config = dict(
    norm_place='pre',
    norm_eps=1e-06,
    init_std_qkv=0.0149,
    schedule='wsd',
    max_seq_len=1024,
)
MLP neurons of a small language model. Each row is named by its layer, matrix (up: input weights) and neuron, and shows model dimensions 272-367. Each number is 128 + 24 x the weight over its row's rms, rounded and kept within 0 to 255.
After each neuron's rows, "fires on" lists the tokens most often at its 100 highest values on Wikipedia text that the model never trained on.

L4.up388 [133 130 130 158 137 125 134 123 154 146 109 141 123 134 104 142 159 124  64  91 133 101 132 104 145 115 151 152 101 144 174 165 155 100 117 103 126 105 109  81  99 135 159 206  97 114 129 155 140 135 182 128 151  55 153 108 135 153 125 183 112  84 137 125 122 142 170 143 146 123 105 117 120 145 147 142 150 100 135 146 109 165  96 140 111  97 167 114  81 123 100 121 107 172 119  92]
fires on: " of", "-"

L4.up496 [ 94 110 109 138 158 129 127 126 111 127 135 135 150 102 168 135 121 131  85 164 134 180 129 115  79 102  94 138 105  76 150 135 163 161 136 180 140 131 149 130 143 109 100 135 114 145 124 164 131  99 180  90 137 165 136 116 111 101 127 118  96 137 131 120 135 130 128 152 104 112 114 108 106 125 156 128 128 143 116 126 129 132 146 150 132 125 125 144 123 150 111 144 134 123 143 162]
fires on: "-", " of", "'"

L4.up20 [152 119 153 165 146 160  73 141 125 148 129 127 106 128 140  93 119 129 107 182 110 144 170 109 112 104 114 158  89 154 109 108 126 162 124 166 118 146  84 110 123 141  85 149 110 153 138 187 146 126 120 105 167 145 119 133 132 134 135  90 119  73 126  94 121 124 110 146 123 149 121  96 169 179 129 148 128 142 124  89 114 147 100 112 138 126 101 150 104 167  53 157 153 158 155 105]
fires on: "-", "'", "qui"

L4.up993 [111  87 128 126  94 100 124 149 118 161 131 141 130 149 122 125 171 101 124 129 170 138 173 133 113 100 150 129 145 143 164 122 108 158 145 106 129  68 146 183 115 117 143 158 166 174 144 118 145  95 155 126 104 112 112 119  96 121 157 100 127 115 104 111 103 130 130 126 120  98 143  88 134 130 121 132 126 155 111 140 115 136 137  96 151 150 110  88 108 106 132 139 155 108 135 137]
fires on: "'", "s", " was", "i", " |", "’"

L4.up492 [186  99 137 117 123  98 119 102 129 133  94 141  98 111  94 112 170 102 130 135 126 170 116 148 102 117 197 103 160 146 139 134 106 136 136 106 132  91 150 152 101  80 107 122 141 168 144 157 136 152 128 180  99 116 136 143 113  97 142 122 130 179 134 117 120 137 154 121 171 140 152  88 110 145 132 130 106  93  77 120 109 134  85 125 111 155  90 103 125 149  92 148 147  96 150 144]
fires on: ",", ".", "'", " |", "-"

L4.up1437 [131  98  93 159 174 170  75 107  91 161  99 118 123 122 135 109 123  89 107 196 130 138 153 113 115 127  75 108 151  98 112 108 106 114 150 121 127 111 135 126 136 110 111  82 100 125 149 142 168 122 156 146 125 194 119 125 137 156 151 105 147 141 119 105 150 126 127  86 121 142 127 136 126 132 176 112 141 178 120 123 130  53 115 136 136 104 151 163 154 134  80 153 146 121 179 119]
fires on: "-", "–", "–19"

L4.up882 [111  69 167 136 134 132 138 132 132 130 135  94 125 131 119 110 116 110 140 116 142 119  78 165 120 124 102 142 114 117  91 129 144 101 113  83 135 141 141 122 132 150 111 181 158  62 102 138  98 161 131 109 154 125 137 143 133 112 137 135 136 123 136 129 104  89 123 145 107 105 134 144 125 108 121 144 170 105 168 121 141 107 158 171  95 113 158 135 125 182 125 138 139 141 122 123]
fires on: ":", " of", " |", "ly"

L4.up787 [135 171 112 130 132 117  91 134 116 106 134 153 182 125 117 127 141 150 169 137 122 129  88 111 123 123 162 101 127 129 152  93 142 155 128 124 182 125 158 144 107 145 122 103 199 125 126 140  71 114 163 121 139 114 144  93 110 123 154 141 114 113  63 141 121  97 116 149 119 161 131 129 151 141 154 113 139 114 220 132 137 125 141 163 165 102 167 135 142  91 140 130  99 154 142 125]
fires on: "-", " and", " &", " of", " or"

L4.up154 [167 142 165 122  69 116 136 140 153 135 164 149 119 166 117 177 156 173 135 113 127 127 113 154 118 116 163 114 113 118 154 124 121 114  93 166 110 107 114 108 149 125 115 114 146 163 169 130 107 122 129 150 139 118 161 160 123 132 111 148 138 151  85 115 146 117 112 135 145 107 176 129 157 138  88 147 120 125 164 104 134 127 143 113 145 161 153  95 126 187 132 126 149 102 107 111]
fires on: "-", "/", " the", "1/", " June"

L4.up1368 [104 152 131 154  83 148 109 107 119 131 159 108  96 165 153  66 110 128  93 143 117 146 150  87 143 105 122 122 111  91 155  74 140 115 124 144 138 107 135 101  84 144 106 151 165 150 136 131 138 166 128 115 144  75 118  92 115 138 107 172 132 124 108 167 110 159 129  95 130 163 111 135  84 121 132 119 155 100 118 113 122 131 134 160 110 112  67 165 104 129  95 125 105 120 124 141]
fires on: "s", "'", "’", "-"

L4.up698 [144 102 139 138 123 116  96 131 140 110 152 106  80 139  88 124 137 142 117 103 170 156 141 120 132 136 156 119 106 141 139 108 139 109 137 119 133 107 128  98 146 142 136 126 180 156 121 122 118 147 132 138 157 107 147 132 117 146 159 107 120 150 123 128 119 125 136 117 139 159 162 129 139 105 164 113 135 108 128 128 129  98 113  74 131 152  80 119 156 127  92 139 132  93 136 129]
fires on: "s", "'"

L4.up766 [118 100 138 147 134 116 153  45 120 145 156 158 144 133 145 129  99 115 128  85 135 111  91 182 128 141  95 155  99 121 164 157 140  90 123 127 101 130 138 144 114 130 130 156 131 128 122 181  83 109 141 116  84 117 124 144 129 104 105 139  97 147 152 107 101 135 131 136 142 120 136 144  96 140 118 131 122 125 141 129 173 123 130 135 136 139 123 140 109 110 114 110 182 107 130 103]
fires on: " of", ":", " in", " |"

L4.up1430 [106 118 156  87 161 130 102 129 135 111  94 126 105 123 103 128 130 106 120 147 132 119 146 156  85 141 129 146 129 125 126 128 109 150 137 102 136 107 119  71  75 113 109 137 130 128 132 144 148 134 126 145 145 145  92 107 149 122  96 142 100 168 108 100 120 112 132 117 130 145 144  96 131 136 139  95 135 177 153 183 117 135 139 148 138 178 117 155 104 131 103 122 129 126  82 128]
fires on: "'", "s", ".", "-", "t", " and"

L4.up1040 [164 130 129 141 130 133 130 166 131 125 126 120 126 144 105  73 104 127 117 173 195 143 114 121  98 130  70 108 165 136 123 128 112 126  74 148 113 105 182 117 119 116  78 131 139 124 134 139 136 131 124 175 119  87 110 103 121 129 144 131 118  87 104 108 123 116 120 130 165 157  85 124 120  93 166 141 147 131 174 108 178 119 190 123 169 124 162 142 130 160 134 127  88 132 140 141]
fires on: ".", "al", "-"

L4.up50 [142 124 109 129 125 102 117 129 129 113  95 102 116 140 166 155 117 159 168  92 161 128 139 141 150 145 176 166 155 141 162 117 124 151 106 145 128 110 155 135 123 154 119 132 166 174 126 181 133 119 114 110 140 127 111 123 119 135 127 167 134 130 125 124 153 141 122 124 175 154 130 130 144 150 126 126 131 136 140  97 125 121 116 177 135 140 160 102 145 141  78 138 126 115 141  94]
fires on: "'", "-", "’"

L4.up214 [131 147 106 107 140 110 125 194  81 151 144 150 119 148 113 106 143 113 148 141 139 136 184 126  95 126 144  95 101 157 106 158 104 103 127  97  82  85 173 128 149 113 101 132 190  94 130 165 100 114 136 111 136 171 105 134 130 166 111 105 146 147 120 126 168 151  98 125 144 156 130 164 147  97  63 126 138 106 147 132 157 112 148 125 145 152 164 148 160 144 123 117 155 108 135 166]
fires on: " of", ".", "S", " |", "d", "A"

L4.up558 [133 108 121 115 113 143 120 164 112 111 110 152 136 123 136 129 168 124 128 166 117 126 121 106 129 119 151 132 168 122 154  89 143 108  77 158 114 125 139 135 145  80 118  95 101 111 120 130 143 149 129  74 128 104 112 123 141 109 133 112 163  80 158 132 171 162 123  82 118 126 160 138 153 155 140 132 131 116 111 174 107 141 121 158 137 144 133 138 127 132  71  80 142 142 116 144]
fires on: "s", "==", " from", "'", "\"", " ==="

L4.up1436 [142 141 136 121  96 116  72 129 116 141 120 130 124 174 163 108 103 150 143 160 169 157 157 120 109 124 142 107 180 171 105 129 121 102 105 143 117 146 130 112  77 147  67 149 177 133 145 116 136 125 171  94 142 122 104 127 114 154 152 130 148 121 103 109 145 117 111 103 183 166 138  68 106 112 104  67 143 149 180 153 120 197 103 143 145 124 143 124 122 153 153 120 127 110 109 152]
fires on: "-", " of", " (", "."

L4.up885 [116 157 131 122 146 126 127  95 146 168 169  78  50 109 119 150  76 164  87 121 153 138 144 103 113 111 144 120  96 202 141 113 125 115 180 127 143  84 139 138 130 107 145 116  92 145 121 129 142 118 142 110 124 141 147 102 159 140 125 151 207 105 124 142 123  77 157 139 134 117 135 160 119 130  87 163 131 125 156 142 106 146 125 106 179 155 103  90 137 118 106 137 118  81 126 127]
fires on: "s", " of", " no"

L4.up1132 [151 114 134 138 108 115 131 101 137 148 160 106 143 133 105 128 143 120 107 163 176 113 182 130 165 111  95 146 103 140 137  90 134 108 123 152 137 140 113 110 104 147  91 191 124 130 145  99 153 170 150 129 139 133 172  89  97 119 126 110 137 150 107 153 102 117  79 117 135 152 118 125 118 121 124 147 153 112  93  94 154 162  67  96 115 176 133 106 102 138  76 149 137 133 136  97]
fires on: " of", ",", "s", "-", ")"

L4.up153 [102 106 156 116  97 121 126 103 152 158 139 106 167 123 126 124 115 178 120 103 133 150 114 101 106 143 132 160  95 120 101 162 136 139  99 134 147  80 133  96 146 127 121 114 106 111 134  79 129 134 118 153 125  94 147 122  93 116  94 131 151 118 125 130 154  96 142 147 100 103 116 125 141 173 130 105 143  85 148 110 125  89 146 141 128 103  95 133 148 151 131 107 163 119 137 167]
fires on: ".", "s", " ", "c", "t", " |"

L4.up938 [158 123 120 156 128 121 121 101 163 128 137 137 121 134 162 139 136 118  90 162  74 103 127 129  76 130 102 143 149 152 131 134  82 144 155 134 165 115 152  74 139 111 131 139 119 171 127 136 146 162 167 107 141 139 137 116 132 148 122 157 141 166 119  76 118 166 104 107 173 112 107 123 139 130 153 123 118 108 116 135  92 134 145 108 120 138 116 118 177 126 128 148 106 145 155 101]
fires on: "-", "s", "a", " |", "d", " and"

L4.up240 [167  78 137 122 126 120 114 134 101  82 104 136 110 152 147 117 137 149 104 199 138 128 137 142 159  94 147 111 132 132 125 159 153 105 136  96  65 143 110 117  90 162 143 158 155 152 194  94 147 154 100 106 111 145  86 117 123 181 144 101 150 100  83 110 137 161 131 114  98 139 134 127  79 137 128  91 185  97 144 152  97 135  76 126  85 151 123 152 132 125 166 126 109 135 109 114]
fires on: ",", " with", " and", " a"

L4.up82 [138 112 104 109 100 152 105 154 156 138  90 124 120 150 120 140 119  92 127 112 175  88 103  89 107 105 178 145 173 110 121 166 149 152 125 158 122 121 146 156 142 182 109 146 114 120 100 143  87 138 138 102 118 134 109 137 122 102 154 126 125 149 113 140 139 136 114 124 173 123 106  95 106 122 113 154 125 127 127  85 144 167 122 133 129 142 183 122 165 156 121 150 107 139 134 118]
fires on: "-"

L4.up610 [ 99 127 124 138 144 122 107 130 155 146 115 115 111 153 168 143 106 102 130 116 147 143 115 157 121 145 108 127 133 141 174 115 106 103 143 120 141  85 153 125 131 156 171 150 122 161 122 117 127 147 154 138 170 113  99 113 104 107 140  85  91 115 146 148 150 131 112 134 180 124 131  91 130 115 126 136 140 127 153 160  84 173 150 135 156 130 102 161 146 131 133 134  90 124 121 136]
fires on: "s", "-", "d", "ğ", "st", "m"

L4.up571 [148 138 143 132 125 148 138 159 147 150 137 115 156 115 143 203 150 143  79 129 150 113 115  96 140  90 156 162 107  95  86 100 115 115 160 117 136 102 104 150 118 117 146 132  95 132 148 105 118 116 131 110 133 131 132 147 126 116 124 127 101 159 153 135 118 133  91 133 136 120 113 137  73 164 158 150  92 138 127 133 128 127 121  90 136 116 153 117 135 151 102  97 166 151 139 131]
fires on: " of", ":", " the", " to", " out", " /"

L4.up802 [ 87 145 158 131 144 127 131 123 149 145 128 127 139 137 116 156 145 119 140 139 151 125 120 143 127  94 139 118 127 150  82 131 116 110 141 116 115 103 116 139 113 154 127 106 102 135  95 126 117 126 142 110 154  98 125 146 105 129 126 140 129 125 137 140  84 109 147 131 150 121 143 107 115 121 107  90 141 123 153 113 116 122  88 140 110 146 178  99 108 158 111 179 124 175 159 131]
fires on: " re", "s", "-", "c", " '", " dis"

L4.up921 [121  83 124 123 103 152  77 147 152 140 168 103 153 149 148 101 104 143 111 159 145  90 150 134 106 109 116 118 118 162 136 106 176 144 148 148 140 146  96 161 102 144 105 156  83 119 125 140 135 148 127 110 130 168 137 157 149 108 133  96 113 150  86 101 131 102 116 105  89 129 132 124 166 152  80 160 127 133 136 158 149 131 157  93 136 161 118  87 127 115 108 110 140 118 122  89]
fires on: "-", " of", "–", " from", " that"

L4.up929 [143 129 162 155 172 142 118 139 145 144 138 127 119 136 148 117 167  88 114 160 103 128 102 109 164 122 139 113 145 134 129  75 134 116 112 179 102 162 106 148 175 103 153 119  73 146 171 147 139 162 187 138 148 157 130 120 143 149 119 139 119 134 150 147 122 139 114 155 154 133 109 123 139 154 110 169 133 100  93 154 130 153 135 127 113 165 105 129 122 138 102 137 109 137 136 105]
fires on: "s", "t", "y", "c"

L4.up1360 [111 136 128 130 122 124 158 111 147 139 162  30 151 125 146 154 123 121  78 128 127  55 104 127 141 135 118 148  96 178 116 124 132 130 111 140 127  84 127 106 102 131 109 101 137 138 159 135 137 138 121  75 143 113 131 107 138 122 154 115 134 147 145 132 110 138 126 125 133 109 123 127 116 108 118 136 156 116 130 110 126 103 190 116 122  97 116 139 116 125 148 108 162  90 124 152]
fires on: " of", "s", ".", "\n"

L4.up250 [132  78 119 162 128 143 122  99  96 134 188 130 130 136 131 128 146 124 171 132 155 128 120 169 127 157 115 153 130 135 146 151 159 124 141 101 117 120 143 156  92 114  89 119 134 139  90 116  99 171 119 109 170 147 119  99 106 156 100 137 102 137  90 127 115  98 150 134 143 100 115 132 130 121  50 143 145 140 156 155 128 132 121 131  77 189 121 125 138 157 102 127 165 141  99 113]
fires on: " and", " |", " of"

L4.up1511 [123 128 148 127  79  95 111 128 123  74 141 111 125 128  95 128 128 143 125 128 100  99 149 121 108 110 130 105  89 134 158 108 118 116  83 100  98 114 123 103 152 126  62 126  97 115 153 131 145 150 138  87 105  99 157  94 133 159 130 113 144 119 189 120 132 130 143 161 135 103 122 116 108 127 115 134 122 129 134 126 148 119 141 108 132 121 135 137  85  82 119 127 173 145 165 154]
fires on: " of", "s", "ed"

L4.up935 [ 77 168 124 133 206  99 107 119 148 120 137 108 113 136 138 100 142 144  98 138 102 110  92 137 118 143 102 172 178 136 115  98  72 167 154 120 144 128 129  78 151 130 121 129 157 116 224 146 132 128 150 109 134 116 136 124 108 119 127 116  93 162 141 163 117 163 125 108 114 169 154 131 163 166 125 101 136 130 131 106 104  87 144 147 123  98 104 152 175 100  64 144 152 123  84 127]
fires on: "'", "s", " |", ".", "-"

L4.up1220 [146  94 154 143  92 136 118 126 141 126 160 133 133 126 106  98 136 137 132 139 120  89 138 123 134 148 157 110 126 149  98  96 173 136 118 122  90 154 150 140 104 125 155 128 138 152 111 117 104 200 136  69 120  89 138 123 117 162 129  98 117 114 111 112 122  96 151 121 131 117  99 126 130 139 135 142 159 160 115 106 140 130 106 136 115 102 156 134 106 141 123 131 118 114 162  97]
fires on: " |", " and", ",", "|"

L4.up457 [144 158 169 122 149 148  96 136 120 131 160 110 154  92 123 123 131 127 130 111 104 161 117 140 111 121  98  94 141 136 108 119 119 151 120 130 134 128  94 117 119  75 146 149 150 122 183 165  97 119 119 130 132 149 133  88 133 154 136 112 189 127 100 123 164 162 142 101 120 111 138 102  86 126 113 139  97 134 165 130 143 139 143 123 151  79 148 100 135 180 145 122 123 111 151 132]
fires on: " of", " and", " or", " to", ".", ","

L4.up508 [131  96 119  94 139 150 104 131 145 108 160  89 109 134 106 158 103 114 117 135 108 131 139 203 107 113  99 148 125 102  99 128 121 115 115 145 129 150 173  69 145 130  73  94 131 136  91 167 104 135 118 123 137 139  90 117 124  87 115 104 103 129 144 144 109  88 149 135 111 114 105 149 129 152 119 161 214  97 122  77 141  94 130 156 147 116 137 156 108 130 141 158 119 160 164 124]
fires on: " in", ",", " (", ":", ")", " of"

L4.up784 [109 158 139 120 122  94 103  83 174 126 109 113  97 120 167 109 154 149 140 137 101 127 108  73 146 136 124 162 182 121 144 112 143 143  87 170 122 115  90 129 123  87 132 124 119 115 113 124 130 126 175 140 131 109 119 141 143 127 104 132 152 120 141 121 148 163 131 125 139 133 137 158 121 132 144 145  90 125 145 176 151  97 159 174 117 143 121 139 133 146 135  76 149 160 127 133]
fires on: "s", "ly"

L4.up92 [128 131 104 127 133 131 105 143 146 153 132  88  83 135 138 139 122 148 123 146 129 101 172 124 141 108 146 168 127 104 136 109 102  98 124 149 107 154 117 156 114 138 157 149 157 176 147 148 120 148 140 134 119 125 130 124 170 151 135 116 144 156  84  85 140 157 132 143 135 117 116 118 152 153 104  92 128 182 168 115 124 123 139 134 103 135 116 162 139 151 111 162 124 111 119 139]
fires on: " to", " of", " with", "ing", " by", "."

L4.up739 [135 161 123 173 149 117 198 135 159  84 137 142 124  87 126 102 111 143 168 121 131  80 145 100 141 118 141 110 153 139 125 107 121 160  99 147 167 136  93 134 108  91 168 116 118 128  75 114 102 118 145 109 147  78 133 153 147 125 127 141 170  99 120  94 142 118 152 150 123 104 137 155 129 119 101 103 145  99 128 114 107 120 136 133 101 146 100 121 140  95 105 132  93 133 152 138]
fires on: "s", "ly", "t", " his", " housing"

L4.up1393 [129 174 123 121 159 142  88 152 128 143 149 131 167 142 161 167  87 129  93  83 142 118 108  89 157 110 186  94 131 148 152 159 109 133 139 123 103  77 120 156 119 119 120 127 113 113 123 114 117 126 133 103 163  93 153 109 130 133 180 148  77 131 137 112  96 104 137 127 115 120  67 164 138 106 128  88 116 131 167 160 121 125 124  90  94 168 147 125 135 154 114 142 114 133  94 149]
fires on: ".", "n", "i", "ve", "f", "s"

L4.up1046 [109  81 124 148 126 102 104 138 160  94  92 140 152  93 139 119  95 149 183 162 124 117 124 141  85 124 108 119 151 122 181 102 135 149 127 120 181 149 156 119 112 109 107 174 157 160 156 129  99 134 136  99 169 147 137  98 143  91 144 121 136 123 114 152 125 123 109 107 144 155 123 116 111 146 136 120 113 114 121 123  97 175 116 132 179 110 150 126 109 126 129  59 133 129 122 147]
fires on: " of", " and", " &", " the", "al"

L4.up86 [148  75 128 119  87 125 156 150 115 128 192 142  94 131 116 125 125 136 128 155 105 109 116  66 133  99 118  67 115 114 105 129 121  85 104 142 126 116  60 133 148 131 137 121 112 111 148 129 145 115 181 124  93 132 145  67 125 172 111 137 164 139 141 128 151 143 149 117 109 122 167 141 132 125 116 173 105 103 152 130 182 103 136 162 114 159 168  86 143  86 144 109 133 120 145 121]
fires on: "s", "ed", "d", "ly", "y"

L4.up169 [140 131  87 130 149 140  77 124 137 179 118 140 116 100 104 175 116 173 126  82 139 126 163 146 122 145  92 157 101 128 156 141 125 141 118 122 101 118 125  99 106 158 144 144 134 197 111 114 121 124 133 127 137 114 141 148 158 121 124 138 122 124 115 128 138 140 139 100 156 106 126 109 122 148 106 103 155 118 105 126  99 144 116 116 121 147 122 124 166  93 120  96 145 116 134 149]
fires on: "'", " of", " to", "’", " at", " and"

L4.up702 [129 105 125 164 123 134 122 112 109 125 164 140 123 109  89 136 115 147 166 176 104 121 114 114 133 120 107 110 114 133  78 118 114 118 107 118 137 129  66 125 129 118 123  84  79 159 133 128 101 161 142  95 171 128 108 119 147 139 114 115 133 114 148 151  81 153 165 123 108 169 135 146 107 160 140 105 115  95 131 118 123 150 140 148 111 106 139 119 120 103 141 160  92 184 131  98]
fires on: "s", "in", "ed"

L4.up465 [160 127 120 159 132 149 107 118 124 133 151 125  82 132 146 112 139 108 129  86 130 147 119 108 113 117 125 164 199 171 163 102  79 130  99 160 136 144 122 140 125 158 149 140 123 141 120 135 121 120 131 165 128 128 143 109 126 129 161 125 100  85 118 129 125 130  81 135 137 111 140 116 125  71 146 157 113 161 124 147 145 123 121 134  99 123 130 135 134 141 103 121 105  85 144 109]
fires on: "s", "d", "r"

L4.up839 [153 125 104 144 111 126 150 129 130 117 123  93 101 128 110 105 117 138 127 131 127  85 114 100 107  93 151 111 132 151 138  95 151 103 106 155 163 161 162 153 169 101 102 123 115 131 149 149 125 142 105 104 118 143 113  81 115  87 137  97 160 130 152 107 158 127 127 133 156  89 145 142 111 124 154 163 139 146 116  80 148 170  99 134 125 122 145 152 116 144 112 110 105 101 101 153]
fires on: " ", " of", " not", "ed"

L4.up57 [173 130  86 137 109 119 124 171 135 137 120 140 102 144  93  96 172 116  97 151 147 128  87 119  92 136 188 108 130 146 152 122 144 143 141 118 153 115 143 162 104 124 149  95 141 123 129 153 137 136  87 110  81 111 124 129 105 129 143 161 112 132 163 166 168 100 121 133 119 171 140 140 148 182 126  90 157  94 160  91 112 107 141  98 169  99 102 107 156 131 101  88 148 133 125  98]
fires on: ".", " (", "'", " &", " since", " "

L4.up1431 [123 157 166 156 156 135 124 143 102 152 112 144 141 121 189 117 100 155 153  86  91 125 107 140 146 149 162 118 174 114 128 114 130 118 155  92 200  87 101 148 122 101 106 109 116 139 163  87 113  99 144 101 134 124 171 119 160 122 133 105 133 164 146 138 110 129 158 118 147 132 105  98 106  86 173 141 151 122  92 117 134 139 122 130 146 140 156 137 145 116 183 160  89 171 144 146]
fires on: "s", ".", " or", "m"

L4.up607 [132 110 200 153 131 114  97 162 141 143 131 170 152 114  83 135 127 137 136  88 128 152 110 135 100 119 179 115 129 113 122 160 142 100  72 108  85 118 110 183 108 116 128 129 152  90 126 149 161 119 136  93 108 144 150 105 119 133  81 132  96 129 111 120 127  76 154 157 130 133 135 140 119 153 141 107 120  98 128 142 151 143 116 172 123 111 161 145 113 137 125 136 100 168  77 105]
fires on: " as", " include", " including", " of", ":"

L4.up906 [112 170 124 127 123 131 124 150 155  90 146 120 133 167 147 124 106 136 103 139 162 119 144 124 118 111 117 150 146  93 147 162  97 126 125 121 103 120 106 141 111  95 144 147 137 126 124 154 109 134 132 126 170 137 137  96 177 109 148  90 138 111 138 148 140 137 122 133 153 101  99 137  91  98 133 159 123 174 108 106  96 169 136 114 160 143 153 110 136 169 126 114  60 112 136 167]
fires on: "s", "y", "-", "man", "or"

L4.up909 [171 134 147  82 101 166 137 106 135 124 149 147  88 109 153 117 134 134 162 112 128 117 141 158 163 128 167  99 110 145 159 169 126 130 117 171  92  96  86 160 142 114  98 105 155 154  99 152 151 174  87 141 119 111 186 135  98 156  90 122 114 115 140 154  97 104 136 146 184 139 127 153 147 163 145 153 132  94 159  91 155 157 133 130 129 136 142  96 136  87  85 165 179 136 121 100]
fires on: "B", "S", "H", "D", ".", "N"

L4.up674 [131  99 164 140 170 138 113 126 110 100 140 172 133 129 116 124  77 169  83 136 127 138 173 169  86 111  48 144  98 122 114 100 121 151 137 136 133 128 162 151 108  79 118 111 129 125  76 123 138 104 124 168 147 127 123 134 140 151 127 167 143 112 117  94 132 168 127 138 132 116 123 112  93 149 201 119 142 120  83 107 128 136  94 149 154 149 138 127 139 143 146 131 117 129 148 114]
fires on: "'", " well", " known", " to"

L4.up1366 [121  88 147 123 171 135  95 127 148 100 156 151 103  89 105 124 107 132 145  99 162 145 215 145  75 107  85 167 128 145 150 115 117 109  96 115 145 138 132 120 149 116 141 138 201 140 133 148 139 117 168 124 107  92  97  85 106 133 150 133 141  96  89 118 174 138 112 144 153 124 140 152 102 141 154 143 107 115 128 101 120 137 129 115 135 131 112  86 134 116 159 120 134 119 137 146]
fires on: ",", " of"

L4.up288 [165 125 126 133 114 131 130 124 132 131 109 110 120 124 136 182 104 147 130 106 135 108 145 132 141 164 177 166  94 130 151 127 132 175 138 138 129 133 100 133 141 177 141 118 111 101 106 113 129 145 134 133 145 134 153  92 144 130 114 144 123 122 123  96 137 121 137 115 138 138 127 140 154 134 107 126 146  85 116 116 133 176 104  96 102 115 180 133 111 148 112 150 150 154 152 140]
fires on: " |", " to", "'", " the", ":"

L4.up748 [133 120  90 144 126 107 130 172 121 127 121 101  88  70 153 106 121 150  83 125 193 141 107 136 120 127 132 145 111  84 121 136 104 153 148 118 193 119 166 123 140 104 128 153 106  95 163 185 124 108 102 117 134 146  99 106 173 142 115 119 116 162 127 109 141 164 102 118 148 125 131 120 102 138 140  98 114 181 175 146 143 136 143 152 101  88 141 148 100 121 116 105 134  73 153 155]
fires on: " of", " match", " leg", "a", " place"

L4.up643 [106 177 135 108 110 183 131 144 127 168 196 126 153 125 117 134 166 115 157 112 107  99 152  94 138  89 143 150 142 152 141  74 132 127 121 125 123  95 122 162 121 180 149 116 130  98 159 128 124 151 125 144 142 123 162 156 144 119 138  72 114 120 113 129 126 119 104 122 134 144 155 162  96 176 168 154 138 163 122 117  95 119 122 102 136 145 156  96 145 146 136 137 107 120  87 127]
fires on: " of", ":", " about", " for"

L4.up1308 [163 130 129 140  98 133 131 185 166  85 119 132 131 125 128 129 122 155 149  99 104 153 137 107 131 101 121 136 147 143 121 123 157 155  85 107 118 137  94 160 156 130 101 177 128 153 137 168 116 106 168 122 155 149 149 110 127  92  91 153 107 131 144 101 144 121 130 129 134 130 171 126 159 137 155 142 136 128 127 133 102 151 137 166 128 159 137 122 140 137 166 143 154  96  58 140]
fires on: "s", " of", " that", " and", " ", " for"

L4.up63 [135 155 118 137 123 150 115 126 129 133 121 130  96 137 143 129 135 124 119 102 119 138 152 140 147 102  98 151 142 134 161 106 136  93  60 144 127 149 158 134 159 124 166 197 131 119 134 163 139 156 191 143 128 108 123  86 151  93 147 126 131 119 136 129 113 184 156 112 124 156 108 120  97 129 104 123 124 153 116 136 106 139 120 151 125 108  72  88  94 169 124 158 101 135 125 133]
fires on: ",", " of", "s"

L4.up1111 [115 150 135 123 147 152 139 110 149 168 144 132 160 149 128 132 135 115  86 128 141 139 144  92 108 119 116 136 174  57 168 127 141 148  89 127 116 135 124 174 119 124 105 101 127 155 106 134 146 130 152 125 119 154 121 115  96 109 118 101 145 159 119 147 198 172 135 133 150 136 133  94  98 120 136  99 142 182 162 140 131 124 129 138  95 165 196  92 127 144 139 133 100 148 140 153]
fires on: "-", " in", "\n", " In", "."